config.toml
n_layer = 14
d_model = 256
n_head = 4
n_kv_head = 4
head_dim = 64
d_mlp = 1024
vocab_size = 8014
activation = "tanh_gelu"
norm = "layernorm"
norm_place = "pre"
norm_eps = 1e-05
positions = "learned"
qk_norm = false
attn_scale = 0.125
bias = "all"
tie_embeddings = false
parallel_block = false
init = "uniform"
init_std_qkv = 0.0426
init_std_o = 0.0
init_std_up = 0.0426
init_std_down = 0.0
optimizer = "muon_variant"
lr = 0.00236
lr_mult_qkv = 0.4
lr_mult_o = 2.0
lr_mult_up = 0.775
lr_mult_down = 0.7
beta1 = 0.95
lr_head = 0.00728
grad_clip = 2.0
warmup_steps = 200
schedule = "wsd"
decay_fraction = 0.763
decay_shape = "linear"
final_lr_fraction = 0.0
batch_tokens = 32768
seq_len = 512
doc_mask = true
train_tokens = 332000000
steps = 10132
dataset = "wikipedia_en"
MLP neurons of a small language model. Each row is named by its layer, matrix (up: input weights; down: output weights) and neuron, and shows model dimensions 48-239. Each number is 128 + 32 x the weight over its row's rms, rounded and kept within 0 to 255. Numbers have three digits each.
After each neuron's rows, "fires on" lists the tokens most often at its 100 highest values on Wikipedia text that the model never trained on.

L2.up327:204126119160152088150132177091119148162080057100157070120131133115100149074148122168124126101106146108095109167167066040160110159087137139083092105083113140090119051167120163106134169134156107191137123120103110140128162155098136119140141126113084179146117146067103057147140120126102163112176147131133115145134141137119131104158107116133147135023092157132154150105156183077167118176125163085096149137105149135159071142152136121166148065144126145120074134164135132127146104167101135125154132113110120190091175061071138103138171123104109136110108177104159162113129169087138142122
L2.down327:091124113123157133111196123117129066098065115127131097107139099155135117082108172137121150113177136071130123171127074103154178121120087182108104144054130134096062127163153098111146186168130156082159157120108115168185121174131140070157143067092098137138145135074088133138100108160115100077138137060217162161129079119146119115117113110178113115105086168132119162126164143083188076082140181167138128139128141158160097139061146115123125139077111120107126159128154128126185172136092169079132098147073140086091202119123066140187107130152157122150078137118218113105123137072156148140
fires on: " ex", " Ex", "ex", " Egypt"

L2.up783:119138083106094083097124158121104141118155113124089140125093160150104164118115166090114179169167061092158071141139130136160115043089140073126126127118104152148090108133069159101158145173116166129101147153156154104121149094130124129139167115183156165175139154067103155104086115131093128094185098094089143112167108092136074152124108116101136142095140155148138112109120131123116135137110080112124105077211061102107063094121072126144118216169183072154137162097189188156140191119135147052137134166187130097112162152077127162133166160130144149137091145110101161103142146107071106107
L2.down783:101159154103156130111141109132115102127116074163123171152106176161126137112127177153102124107101085130184082197133133154121134110140149149126134141151109108143089113118112098121166123161128178152079141155146143118094170098154100110129114168179188164143113144130131108081148145117129155109124128174078144146169103117123010159083132048087180125175134094147152120150157141134148161156127125153074126153154132080110049118118130145106169055077089059079147141140175150133168144138177154124178148076097202115142142143102078138165214127113182111144108183128139147110152078146107108121
fires on: "\n", " |", "′", " \\", "\\"

L3.up373:105177139090083093167112125155086142163098144171112178134153115131148170108136113069148149138119050156168105118148112150135110121090115127109136155197067153163122154135090109104113144123067167106203175163150181108069158097146159114113115170148171167141091134095165112116085084139064128136140099133139120155147059093181098151119104109054125095126149108133196122108090165093133157100103123121129097107123104181117074084107197142101212148136142069161071067122131172102142128104092140109143107140149100123134149147110141148146188137164109134119160147159206114073155094142085119089
L3.down373:100151118119138148113158069161147168164078064127114178079118155155132184148107182171160132120165067088096132157167117126130087127125147168104151187152056074151073160094146085095160124141105186177070095111163161185155125122138141133161167144124138139102093119142132078136080110146141147154114085150087135181121122173148085153151096171140092159090098150214119116154108178115109133147097129144110160155161108142130103096138124103142186131118113086196134141122150074085129063124070092139162132085170192110118153074102075119193142140084060094160111141181087127103129175133111147143
fires on: "\n", " |", ";", " —;"

L4.up321:081114114124075103139165120151155145190063136104173186143168117106154127172128096087211129134161122147127105117139132101095119109111142130117143095166102134150155088128192128109106119162107136158133139153112175089161095096171148148089123131173131167132143211118156097153157145114042075135203079112101083145101113056111092105173136109153121154090195114153010092164162174068123109123126116120088111105224166124199142149125068104069079152136129145089121077159168148109144130160135098121122160142089150105145103095167115111199138093177113118169096157154156102153133086108084125081
L4.down321:087150112083122175132159131050112102173099125060123126112120129146092082067159220087197165167164070090110123155136095081111189139158112147086136132164107118089163108127112154050117131107104161087124113120110100147107136071120167182070121105138182138118133159105144166154127117087142077069159124131100136126121158159106122142114096223158131135158146122138144089108118095158095111123181067098186151116153100095144121137173144121065121186130139101100105076145153073137183094147191142141183147101134130151095179151124155191156181158117117157095166109114141159138170086146126153130
fires on: "\n", " |"

L4.up569:095169124189155081104059126209097119117138141147162184105153118102135139134113147085118118201080066154155114106121071128134093170136057132153096132165149161126157141088098108063143082140138129067219119086125109125151175118126086182186150163126135140162104074093121147111109138080166113075139148190150111123101117200076156155137127133131129122131132145116153133071194149128135143150103109123175176131146101134104082119132106201065138154131158154103083106111107149143116190160115161082126142142155091095087100146160091096097135148111106122138121104179107190080160105158171143127
L4.down569:134173143125084163131114137192137152105113139157145185175163111084100156111161093121115130152137073173126096131123153099131109108134161174102171150098110138165100130104121125135161139177135147029168129132133108152137118058158086162055118176156069166126145116112137127062179135094107179098091101116121110179147161155111129098115137176133108067141119123125147154124152148120187023158170155122131149095156131130104130101089145119142233074100161076193134081104141107101093142082113112165130120093166195109100159185066159148145169101119122133091161115178171128117133093077106144135
fires on: "\n", "-", " He", "In", "He", " also"

L2.up71:096155206150118143188092170146104211061132115141054127100170113097163105160129125167169138099111172104051108152112080137179135145130130141100142099048087089138146081102091157144107138079171150165086118104134087133151108147170160089114120090108170135129130114134065104143112176140107135143126125058141157149116137081099119082141112148169104154098108148099141140148179103091106114149102198122165092114132175147148125142102144100138083165152169098112133113139094137114197132164123166073155194131100088108150079142120170156095158119168115086132059110136171150176150163129116119121
L2.down71:075137120137127183127124173129157191083121169137106160047143109087138100097092160087170092092037113095089124148095123130117170133125141138123143142068148169169153122099093077132171174122144141166171187127148125153091151117109124173119143080130123161170180086148091170148128140144129154118168202091147142103100102147149102143132108137145120163084076110112076104167156089113106095159076175173118094136067140201126160192160078145147111141166059118109109112167097118073189110141148119083126096103119110150131090122034090167143157124118108150121084128120152123109107149081116131106
fires on: "up", "ep", " Ex", "urb", "ex", "amp"

L11.up33:146080116101139131113111088099123078129109116102132107172101167137129120082117120166097143147174130110124185122181149118087067117129143195151152126145198106098140061117100127157182169135102085148098170155129146150137117174110131101079169162100139116163137160144158127124104164114140119107126099062114062118106110071116120189176124109081118116137128168132155132129168152158128118124073153137126121130113172128123097079148130212155099145084154121056128115141184072135150116094101155184086095118141109113161188154145098154149140128080106104088142156142041143110131187139109106076
L11.down33:135069119183072160113118183132165132115126158136165097158150125121161149125144118159138171171162179107091135098133145132105107151060162121119155111149137091138093153102139167189119059132110092135117117133130102101153180147077134151109086111109139143136156118181136102110087091102143165079035115113093156157110090178201173086132116159160169111104111179099156072153031148162122134176117096097142088124080131122128127166135091140161138106115166185137186092119140171105093121123166063143123151123176095121103137127139229066123131146130125117106079167158163172181072142106097155127
fires on: "==", " are", " Canadian", " American", " be", "==="

L5.up543:129199094143094118106120127163129121178157101119181180091075155159118129151094148063140106147080122109165119158123170126115175120140108183149119181153130107126082087124122136092126068141135139132077160154123149175116135104140077157184149119132146162173073140143135130164073091095113096088191100093118061100135113041129107131169125136101141165201206131124170168159119093066127153115144099141115109136161123135154127115137089135149207180103141125103093142155122193136169112146185131087098153144145085150130105106132093140088148161147089148153162042140144102146111140076137149101
L5.down543:129212123112092152135135109134146116139117035105153083153138105177145149125092170158093164144153119156117202159077174131182085147141127157096115122116073075124115132147077178097061125141109083108150060166137118137120159105174203159183088122140118125113141152148069172076135138165082113116138147167173136083104113119076140168054150165158139133172170134077126161092089140073110155157085133135136173113145091140090179102114113129121067063104171094142141160161134150112156186152099136090144158123187140042209172157130149148115159118125154134124138128157069160118106096195133152159
fires on: "\"", "i,", ";", ",", "\n"

L2.up586:140119156144114167115136143111072097147139148160153135129149140161168167137101116085113113121148067092096190147091158163162056136103048089119173134133132132140154135119153134167111090145082164077115129210108136133121133161119127167078179113153165123158128171157120178114123146121119146113163138100092118066101116091140159123116205139106182112113122111163077114139151139105117118017145107154103099160068107118176081118145166141089169143168067148178116083117149145054200125134097148135183092098165150125098151162090098124107149144161114136152142148167137105149058084178095124133
L2.down586:098132177139155139200108119122169126177083149176113191114155098181074162110141133124119109119126104038153109069129083160159150162123090078121151133194108106147092132204122189117204196162134125147138127152111123086179156059143099145099136168160129189105109107108130100142137131123147094135117152127129162091133125174068122140064117103146133119076166117109082126136131139068142170149102075089112154130064108093169156155132129117116152110110059144157116171176184152093102163102093145115146170173139164100153111100140153106185152087086130117105133189128062146146143082072106094134
fires on: "\n"

L2.up76:120152114116137106131095115122121176141156102090126181150168162153070152134106113132097149149107097098135133165138080132125126108085104117155148179171122131106102101120051157010155145126134175104164194110115209106148163057154167082123149164161127166151109163137149157158084074111147151100100144069148107146188055136130130116113127133149111183122206149150094143065104156096134129122086128138172072127134072109152119124107101144111186130128144089119136149112182192145145195105161126100115151122179120137117105111145075191141203141107106146093118153182115179085141107160130141069
L2.down76:095155136099097166110143096138112100106164093159146146125151154173112141139090098096136183137123115138101136114142167113145153135179126138099166117127142166103101118070143046051155106127046192161127125123121147154109202129130153107135150103138156159142121174136175064056133154163128151111118115129105129124177093105078121159136056099109123167161157121139175155040124124131158135065115140158132087098166084142119112126139140164156158081141133027075158144116143097165145120136144108098158115085165153122109128126084088114147157161111093096151119146188123113139148162141120148158
fires on: " |", ";", ":"

L2.up240:116163123124085122083094122141043145164094127165112181151128127144173163096125136106123103190069111135237156148140134122147074094133110123106064164116129139155102100122093161116060097146138150147154093210129135118164116136074148144120135186170150164099127144122106154169137099091107112097120086121159142128122109095098145127156173124160122120116235164145091134095133131124147174135088148133126145178132162071147156163115128154064161169143096105121114129170147216133160121192093129146092189083114142086108124092131127114138158106103090117150114211193154155044089090131159118119
L2.down240:073153124144177122186117164119130159131128106182077154133115074119176145095159142188135105118129114144155152101164110171140125171117097159117153140105095086142124106185099152153172138138065137080206132140120071086140152131122109114087134141084150226089090107068145142132161119052162092135105123153114101123172122131094140063081107141122156095107138138084158128143119095093145088150147151107186157090118136108149126116130131095105144163136083153201157143051109101157103139066109144158123158131151094086143161141146123121151129152080141122082160162163121129124131078119110133094
fires on: "\n", ".", "s."

L5.up713:140123101083147134096137147064127136145144137139149105120157108103126151203108069192189132055094077177160097133158138133180095124106169166183178082123156160152112111123073117105100132134132092145120163139156090134130122118131088148139170090141118120124161168131076108124108123147164057142121085186160080057078093175122075109075126184148117158125102111103095115184171083134101137118112123156109108173158142124167180129168111112160158203088131144179106166117131176158078120081090163138171150152120145134038108096130135122140140134100082067162112109083110076129154080103180127132
L5.down713:134018079194138135117114131136168153091101095076165159087123099209120127102139114099102076200107209116089167178111102073119095125123078109101134105115138126121100140101141149187144139148102148141143086166068143144116137121090110030134056134111159100157095116116186179108140115131100157122168129099098104152157135153137158140159074107116102144108138092184110201098110131131102127185174103142116110070171112130151134121137099134149141104134135111133161084168155093156204124161102144158088155087082112106156103096083105154116114145192167197138100127158087146110143210115146151154
fires on: " |", " from", " League", "|", " for"

L4.up775:119106115104101129101130122139166128190139094131114125132108132144148149120136112079108084136116120081121154174156074128146125168125095156167173165104157075121123063131116154056087085132104123114149214139107141088166126043166146149115142181172191185088130151156069139103087149110115072103235147151111118126143099058105091128100119149160113191146160126111111110080142151066143156120156117144162109124139121096118173130157050147115125129122133104078080157097152151039176107170150084125101133091119111133102126130133099127125123166120100178149193094178122128153117104120142153114
L4.down775:115135147086166134107088098068145149087056163150126075095155154160101123166135178101132111167142104096151163112161151141131135171158144156145130117117122113063119181155147116067103117159213101116080058099122145134103176132161123113114109119136148172068159177107100077138122139134177087120167117117122146136127096159141092153108079159109137114155142110147186119082132109194130103103115074147152156133106107112087128066208130069112101055100090131142138135110141125080137119237145142105202159107168141093168191118163144136099143140137126154156132146110156195092154102238120075110
fires on: "\n", ","

L2.up526:158142118116115096135132117159094174111132124163093111234148158135102142147152106063116110084105146135165139136165136142140089151132159107113174088101107139178128134128128121184086125114130164191092138133070116066135128090107130075108087101084093147136089123133135206158070178116126145074136117077098112132134144163172166120178105098129143104138165129142181109143101166087121096124175106124083083184112066190208154105122123105161145145120083118072097154172084128136075081149145145163129129121149188131081152071138112162105083119085179153147094093174111100150167125160134164077
L2.down526:158123132128112132137158102123140159151138092087096105184168134169089094180157093092166165092117152151104182141167120118141160166135175149150151068141133136115099157131134114135110112120088113145160160151120115154147152153102150097115132106133083184119134064147119175134088132168141121056115150133122145089055126146124127112094109116080137115136185115129186122125133120062094140145104080132169147231106081140223128168125168097155127072166063142121086184088098196145141097110143094153145114098107105118097107083161117150159152139078171131191031096123168076108155101130102133104
fires on: " Pl", " fl", " em", " Em"

L3.up230:145117103111094124104098169147141082115098117087111157087134166187109095141071086115153131160129096164151082164159166113143157148130134152121120180141159059162032144143130141059147161122172131138051148123177151130108069071139114083097168160100162132093154118108118080132112134112135144115054086151148135125121094108101061079147135121087127128192161111140036155117117114043180113097132129133151151084153143150095093148133125123163125148107151129123138086167100153173146126104131172150141167128080089104198155169095186156149148110146100095102091158158150138103147199138187097174
L3.down230:084149108120098182119087104102104045128156181072081205128088171123068160100078116166158132104139152126159129133111118160151156120143165146125134123157129057139083060204107140097106160172133154104066128128090129109107165023104150165124148115112145125120139094087089163133135145114175134090129153131144114131121086191099094094180142102087123115189209154082057158096141154150100099128144130138182076161121118115136166151127138097152086125094150089135102130153098152112109131170109138108113108141104099079179131181156116142105161123158117112162120092158143138114178122111129135160
fires on: " ob", " con", " Con", " Cal", "con", " Don"

L2.up87:109118082161119107120111071126109191132086082100078111147138104109132183137172184100161148147117127171123108176097086110142084150140089187162169095119143134094081075157157167142156082143130119102112173118119178077062130124165108147155134109109109131164104109150145167095140069153123159134098173125110091172125136119139116153079137130134169156137135154116155190105164155066143123196143132135110077140138164151124097158135073193128104156126092179182112121147174122084136104181170183128050072145096179118168157231105077153138122082135157100173162111113131103121121179077143107090
L2.down87:138131060097119114135088095119190149102083082143088126122080081106103172148100123121175106150104119178106136156077145137170119096161065125108166118151146181095067115114157142173132126124140154061123118113154147147093147149175078110138134068164081131136130127128108095123135093146165152145059098066096135141132093100177146145152155115198147134155113157110143108127173192081178166178140106127129109113113084147145157149169170179117151090086152160143170140180129172125123116136151185141101130165059195160166099122148101110147118111079129141087164129049123147166110157081094154091
fires on: " 199", " 194", " 196", " 197", " 198", " 191"

L5.up981:117143089100097106134113122101115128139114136115159171080142086111109149082153138073124110118173152141135126072145166131115124118190087185094087144111155072107168109160054080128165117124111156129144158170149133119152132069159127201114125147152173177132129159102117112121111146099092096109168092121086094128110091133108126192101127146148091164140218130134205076078150154110127183075118152123130121127145127102090097158115135118130060153187149067121122099105126165105170141118147108100151172104144090122106115156097041140134250153091101157119131139164088135106086167135107178106
L5.down981:118181124130084143125089120136156152154128117124099049146038196110158144147099153135115096083162089097123172105109151179152153156203151127105111134106153124137078111159059103088111064174118100115153106090136203098130079100118120097109130135057169118137153138138076045112205162190207125099109132133087132145136138141120110165130097098104115119132152088151089155067111130093134115088105125181199188115091105156123072118134127138150138131144124072103192184162212135157183155121145134117150167165159121135145177136172158133101098147128114096123140121152151103087091163089177174168
fires on: "\n", " |"

L6.up989:101159153148067119177126144150142088121121116151126158151031075167120131101115098069145086136093162085146192117137140091159082103182123141154112089093107164121126141198131190166109117133073128140154103112130061090129069145054131152125079098171122122156150057136137133148072140106099166157106157056120125098141136105098135136060106157155102043118122154192126112114181129109094111119136130174128143131143102116150142149090099109117165126144143111090113119055153127246108120199125106161142133134138114146155088113097145128133088117178115110122096110122098148106129106110147141214
L6.down989:053093159171072081197113105121121113087182127117088141089166131107056100092167156131076172158165159124116064131157066126111156184134124111185116137171094137124164124105168122066113100140150134136104112129167100105127187139101073114147165161187115126146140112150083102180105113125152156129114111153169124149146099218136106162139092154131104062120140141108128103185109108183115157070130138144108079167066134175117113179171101143107104165143157105108154148106150111117124149118128114116101172089095105165131091124145169178115152157173140137142098117087141144123076131150113148076
fires on: "\"", "it", "3", "ing", "ast"

L6.up885:083065104167182102122116151094097109168129170196116134106120113119140138103134121133165111195143118179159126099108164084140103155131130137097073161127081150172119074098135138136086128149121079114065130129094155166246137116147119124160165133152141149161102116160135097123135125150133173131102121132093111152111173092168116158197121120133189128186068149130096106148095189141142088127097147131110125125163132153129110138110091181108056171132090145147080096142136160104155111099111097074081056074109054146087227125151158140044087154112166133108125101176202112162153119097191142185
L6.down885:128061129067118184153170116132094092148181047122132159125157066100154083104144080167080167092128118148134156121145104148106096113087116092052112130163109143078135141054124090153170130142106173127179114158102143094163128121197200157123135129085161096088117126123121193088113131119191113086141129100093164071108144134135104090129136156161120107191173135127174145107044109175103162128161143157173134089169137154143117123152140148102093133176154148129050099140111143126192103131144180132093144076153073078155116144120097099171113136024090141143088098143093101099166119132139117132
fires on: "e", "o", "on", "in", "le", "c"

L10.up658:170115171173091155131064147186154113115097084149148129136126215104135172143139080137167109092151101158124164144093093090076108120118103070114172142093138125143115157131110113108097158072081087145142141117110151093160129101131077109115127082166140088142122119120115167112116107114060153116160126157149139060142143123138155158118142137131107186154142099118178175103120126124152148091082113127145132158122092223163194183031063145062091189121131147156107128167144097100103106159110108092139120155073162100152141083117132144103165155141119125119165127059148148133080104129122153164
L10.down658:133112136100166126083162107135212131180124149111114143118112135147152164158096126094130132153097076100103080038122111145111148212141099152098093147155138111134156098107099102064141113107126191075156159087139084127164125129116130128133141123133107136183109161183100122074141119174174127114140123171186138155134099141134135143128134105163132162091101128149111157142129122136126078083153124110127088119160129095152117127186187116130115128148116155037095147063116091159095107140164118146174132044136086065143184096146142129166096109174165099120118104117088193184158091084143084072
fires on: " |", "|", "=", " and"

L11.up592:147180152152169193125127116069174164187118113102112166195116151140091086121180104128087144100138108113054130098173100099129112156150069141114166167144112138155148101142114100118093080114088069126123186165130127124143186178120160131085125123120087134127134160134115102173122103123106071080148171119153088114111135137172180106108097066157164150124121082124152105100146156125122124107122127168126136144129188199148092172131060116066117146207122142116154125144138149154110086104096096071062129151120150127130166110101110181173126093100055110123162075110103166057056097154093150159
L11.down592:132131186098108108118153108152106095146143106155101086182192076098113088162121179126160164113166166113141151107197098148092154111108128116148141143072087180088152129099095074175123107114131137039163133153108138116122107181104118119103157140148096107087158097094117188101117125132086120130123148119102151119133119105128111222116148148145065082097072145110158105088203064113149137087164157151158149144063148115101110141144142122136178100112087164108082135159087096131139159159087168149167055070159097129112120111127108183077088117171168177105079141115095098148167162128136139097
fires on: " and", " but", " while", " when", ";", " though"

L5.up295:145128135091161172148137100156105156122100107148097145103107105086128126141077093111184133129126072153142104081134120190142132142120128099121129099092146123148066156153114133088150163105168085123142148112135144176113134098115126149106146169127170165143196130136175104134086159037130127134138088166133028122132107171111089125133074041097149119136142125207104157143159123127150160072143145110025145104136191198077172135116134135137109114134119087051093132099122123126109113126102202083221147117094100084135104124135151157166098062099072118100163097167165175086180109104095157143
L5.down295:122139149137136186167162145131159069109142150142143094147145107133119125129114123146162110118110074115205141181102121151075160109130081114149127104101173149118129126187129177199103141143148094065137118128198144112111161061100110176103123111142160161146165098140138148138110104161083110049148160131086141139124138134096098082168113089110165112178185178144091124105108120169116109128124115155119095096091172148112138115131106123132124159107125091111174109107127149184157083113105130133198206129110122043103140149136100160126092038102141152110148096091185128138109135180105164166
fires on: " con", " Con", " (202", " (1", " (E"

L6.up403:191130156130147087141141076163098140120099135167141077155113148188202135069101133124116081169170113157136129074054087145136140162090121117114094098084145127200146155114122137086134097102107137122151126162102153146157120143112106145142130160161156147142126070132119138170136185133056102220081145122152138115138134158118138143105096131116158133201172133103152181162142069156072152099104163137160160048146140149160153159063128168077140111176115095122096162102180171090115132127132117156082155072109136113126137116134171094066172127081152111125106135108135149087077142146157114134
L6.down403:100139089156093125156127114136148096156120098103137181031074112176139146076142144163147159092111174114153101132144153081127135127169137143121136130077079161128141126115136113146114154097117149143152061117137115132089116140136075105130189144146105138125144131194153172101121097116113129101105142127166173199142100124124132094158096082151149039067122139173138102082149182116105134123144122106102120128100082105173092154148125121123023119120113154120135103103106119053112131188113129090186159155147139146123125148122228149153145100136115099103164118113095176185093128107116106148
fires on: " |", " as", "2", " and"

L4.up1016:103141138130122088130101082142108137170104091144116163140142116133169164101077087113166110101139111111117132102123129177105104107115150173151119180131164112121090065149158165090167140087132145140086147118074128147170100120116113123137067138081138130139158135124151124134143204109073104179135135145145133120118129168071100135139148151116100132164226213154116130137128104106105135103111120113149112096097124134141154057163044116129147168133092079148116100119113157115131148136153023082115142084127121148147071163193179126133169109106064132133138168183148139129177086127099173094
L4.down1016:112108180147162111141161145092110095117090069115149147093121175142142112179068203138116111107124090166133109134153099109134109130191097155133151096100114129149110196088147191101135120135095143114111128189142134156143123130177192125128123166119088113086130127098142144117106133111134170118114079200156144068127142117127117137110209127089126147138180117081131166126146103148092097135153137110094076089073114132108173060117112106170086148105108099191142085111147134188184141169096131136129156121137157131145201090125160168089101113113175178095136134129186167089069085129106110189
fires on: ",", "-", ".", "i,", ":"

L10.up417:101184135081103115140119189104138132146117179086113121167126138120099128152171101155101131055084114126116103101079194150136077179135096127107134132058083097098101180075098122093073087105118138135125142173111098153122174110103119170130145110098131152145124099120110109129126083115112086207169102155106102097122100137103171194122106161133204092104062142151142126097054123161122149154141127097139151137122069088173171130153099116142158180131162111125123158115139113146120095157106125136163070163164146095141172115085158055147049158167102106109187134161157086128090100112139157185
L10.down417:102091141161120166163140143123151153092122113136185161098157119149068134043128101175128096134085196156101194127088101163124118146173107131138141138097166156151148110110166093114100120131129122113126098159145127126176137180164135084125100144128127147131090145102122083166164028152097178164105119128134124107210087180148135109137072145182113149150164144103106185090136178079131121145218147208133096089097117123100138159188137094141097156099147134091142091138203142077166136117200092156084157168099142143096129162116191111142142144096086138146162114119089121113062105148133151122
fires on: " |", " the", "|", "or", "an", " in"

L4.up722:161109131146098120142074129201122117181188149086093068120134108142140126160128098117137137088100151107104155177112175123120158110154138193136140167179093134129144066133127135070164130123169152137063175190091160130135097107128157158086183174144148180118108150109148160117107126176092112135151108088063120095148088094110188147122112126094075151148194184185137100074131102048099163112176120097100143089182112145174160078119087091099156173153143139124112169107101132089147177092116134083115152143135089145121151088148134113129223112126132134146112109115147125082110103086140163084
L4.down722:108159097090132119075087140164134087105058178102186138146118118141137095144149152092083121188139056122202142150164085205184086192140117144158111158093148118161065155149148137133091130149074082138157149042133093095112108092122176142162132093139126097131143147095113121103158090101132089112088098138111122135075114117124063126146119143134135198150164148134129088074180098146154083152126103097124123046103090135120128129081119061128111148117136097134094087123150158146175136155178143112116181110158152134167170068145079175116122163131130134096131106163131120172108101133158134132
fires on: "i,", ",", "\n", " |", ")", "a,"

L3.up133:086093179122134142103136090172158135098129108131088108138104078102126111154162132138130165177106075174066122140150098078126145128146064200171134166145122134167104151093037119095098099150134102129145097071107163102102080088090114109089127094066111137074140170119155089128176125142166118110133116145106138183102142141137168164161171207152080166115162151202118154152148122080176132137111106136128137115177128187163076115115137135130138158092114175166103066156122103056161142161165151172091099091111159138137137211189095158099103131094086095186105115158139102161116211105102197122
L3.down133:068117102078104166130110083141105112096121124124056130117054127099134128152107124132149129190178069144125078159148125147120115145158155115091146161153153122152075147105149179152127091164107172118113148140214095103133128082175100110092141052125098085104109062128099159117141054100157160106154126104127050188129110132155189139139130143151123095168145142133122128154109135103161150172134131167152171055126105096139144102149131153153125117163153136176115150117141162130151191089164170137113132229094071114102158126121190089114149143107127115118118083064138101181160147118155126098
fires on: " 197", " 198", " 196", " 199", " (197"

L4.up34:063130080153133108142163116122068100113147097203152134126087123141147118164087139102115131150138122096094098151148098117117176147119118123181102163111139085131134125171118155044119121159138218078179159116120157157081175099144098133114145140083126130180174150140155156171095123092092105163129211122161092122161091124109164134161092199077149127159119130095121175100129153098157155131144101137132126129138099138124067158128126156082130128129178115155147110079151109078120137097129079094082163093135093160081112145156129160129171125103094130124123205169155119080123126176147094110
L4.down34:020087117089131159083085122140156132160123122167166128105120118147122128088138051182168142154125124098094105139184174116131144111122125148094180158118167164114114158117128132080143112174103150155154135122120139151125153093125120168136172093098175155100076110132171164094137164171158099148118125108114086098113115152092104046145127119101107179182085100099151169115127104134167105052143108144143082120143085142134131140066099095139113180088132080146141184147114095123156143132134096090145142158164148110092105155157079093191158147153060161105101128166131116108187086159118125137
fires on: " |", " 0", ";", " 2"

L10.up125:107088039141125155177160103108146082105135169195145101133118195104144118090129122139155176149118169145123063150091138105099112116080160129214173119187115120192139123064165122165135140102127117090109176145068117205091094157145149100050142143097131134144128154070120092135132092092126166127094151086090122132115185129131086089109137126136123180094132101106121099135156172194149139148156133148135165118138147149162127166114077147128124106121094122041100077106182124154124133076151130159122095091174132142074105096164101121130129123119176094142124126128098181103112172080100174111
L10.down125:104083154098093094150101151114136169093068207098149163133154107096100119119144092118148114122158124130156163174148115143095075131125094158210119058114094112135178098178186181128106124148178147152121164109062138157115136089139154176088113164146113150162111151125132171182119133124142148083091094109134113138092094149135162082112136163096140144183084142119100107135168119198088137154124106178127087121103135094202070125127090132104075152116155156093160151151178117102160113121094143082111120205134162113081166134217144112070150149103123128125163094101116124153097103148090106109
fires on: "==", " =", "s==", "===", "\n", " =="

L3.up8:119191108183071125134088102106172132123143119111148171098183175180192175174178145133128132153126100162196135074092125152141129157085122100190092128132121136111127124124121164075113104089108127139150095089136167128133167120114162083165113207116115152174224109134173096157063118069114138143130138067140158098139124127145053102155122151083144122131183167110089139106106118127110136148108161094126092129122117119125120121157106102103183099134120131133109060117160159095165145153187106109129157078121129143186046135112139190110178166107088143143106129150219106089150125127127156094
L3.down8:118115162151176175154096112169075140109163186127106092092147139122135172095136210129170145152118098177189111058139154169160121128117139075185131126177044065124139124105149125074110185094151177079164164172095171040089081148117136186141161118153095162107126059142111099116166119168098132137103099078161140118184159138119147122121132166141126128109126119135073113174084125097137100100155168092103150081167138141125143108134082098098062122143118160162140143112086062158122124165168142152134104123154184118119143129159120111109108093064090147098113158167166126159163114139073190152
fires on: "\n", "_", " =", " +", ":"

L4.up367:160081124142135142135149089160069118070138182120169151148083160127139116129129113131191110121117132146131092171202156127126123052154129106181142110137108134169160106138146177120154142114133127136105133072106098165070121141111073145118056097134151147183145183106140188186121134073123178131074151138129153096064119128114101127077155139139126143124132096133096085142196174112120089210113111180097154145085123113131107093139121206147123151122079148149114123139190182189093107116144168135105137106150100129130168156203081127146135110100133090168126101139130043085134111054130101114
L4.down367:141098093156088122114107111089111111075103127147181177129093115150074133159188122115171177132131177148076154161095134154147180122078143122085094123114167103153117147090167122147124111127134155147138111146141094168135136097139095167127130102132124126065153140046149102166117124198139041065105110101118131187153193140081114133095079148149136153138128140125109112153096118125130101142129094101179087189158111164173068165121071116116132119120109163118159123168122116137159118086156141150133165155106162110122116159120160104155114152142132173105145172133131113114125173181114074166
fires on: "|", " |", "|---|---|---|---|", " a", " h", "|---|---|---|---|---|---|---|"

L2.up367:132144094156053066132129101079175123171127174097126160183150155180154139094174156067189103187145112155151118140168116104114114112109093179086125146129072124093131104090106140129139091140120176083117110148069149178134107054085151111045117160157124165105124181139142100164153120123097102083116113162090110151134135105153097136123088139160130164096185070169103152125131191048111090123133092100113078150147158079102090159133086132115108181154162097143116102188228099090200167154160150187163135106135121154118115109105095166167184133088106102146122168173123103093175091155161121108
L2.down367:119128110143110203127152127063122127173101147067123097152126121138110124090168108064182140145128006124177174189122120081109206036084123117137170103190143112105115097169115110146137139133087138127133185108127097131140175099156160151097139167139151101089105134159085127108138105104132039104150096182135108149121153112102103116136129180155118140079162170101126057119132169094131106124106101138127180127155159102158130194139089075094121161143127109150134101150148120113161098113159079113184137120151141117085130148175094130174189083163127156131146149157155114166164093166103126137
fires on: "\n", "\n "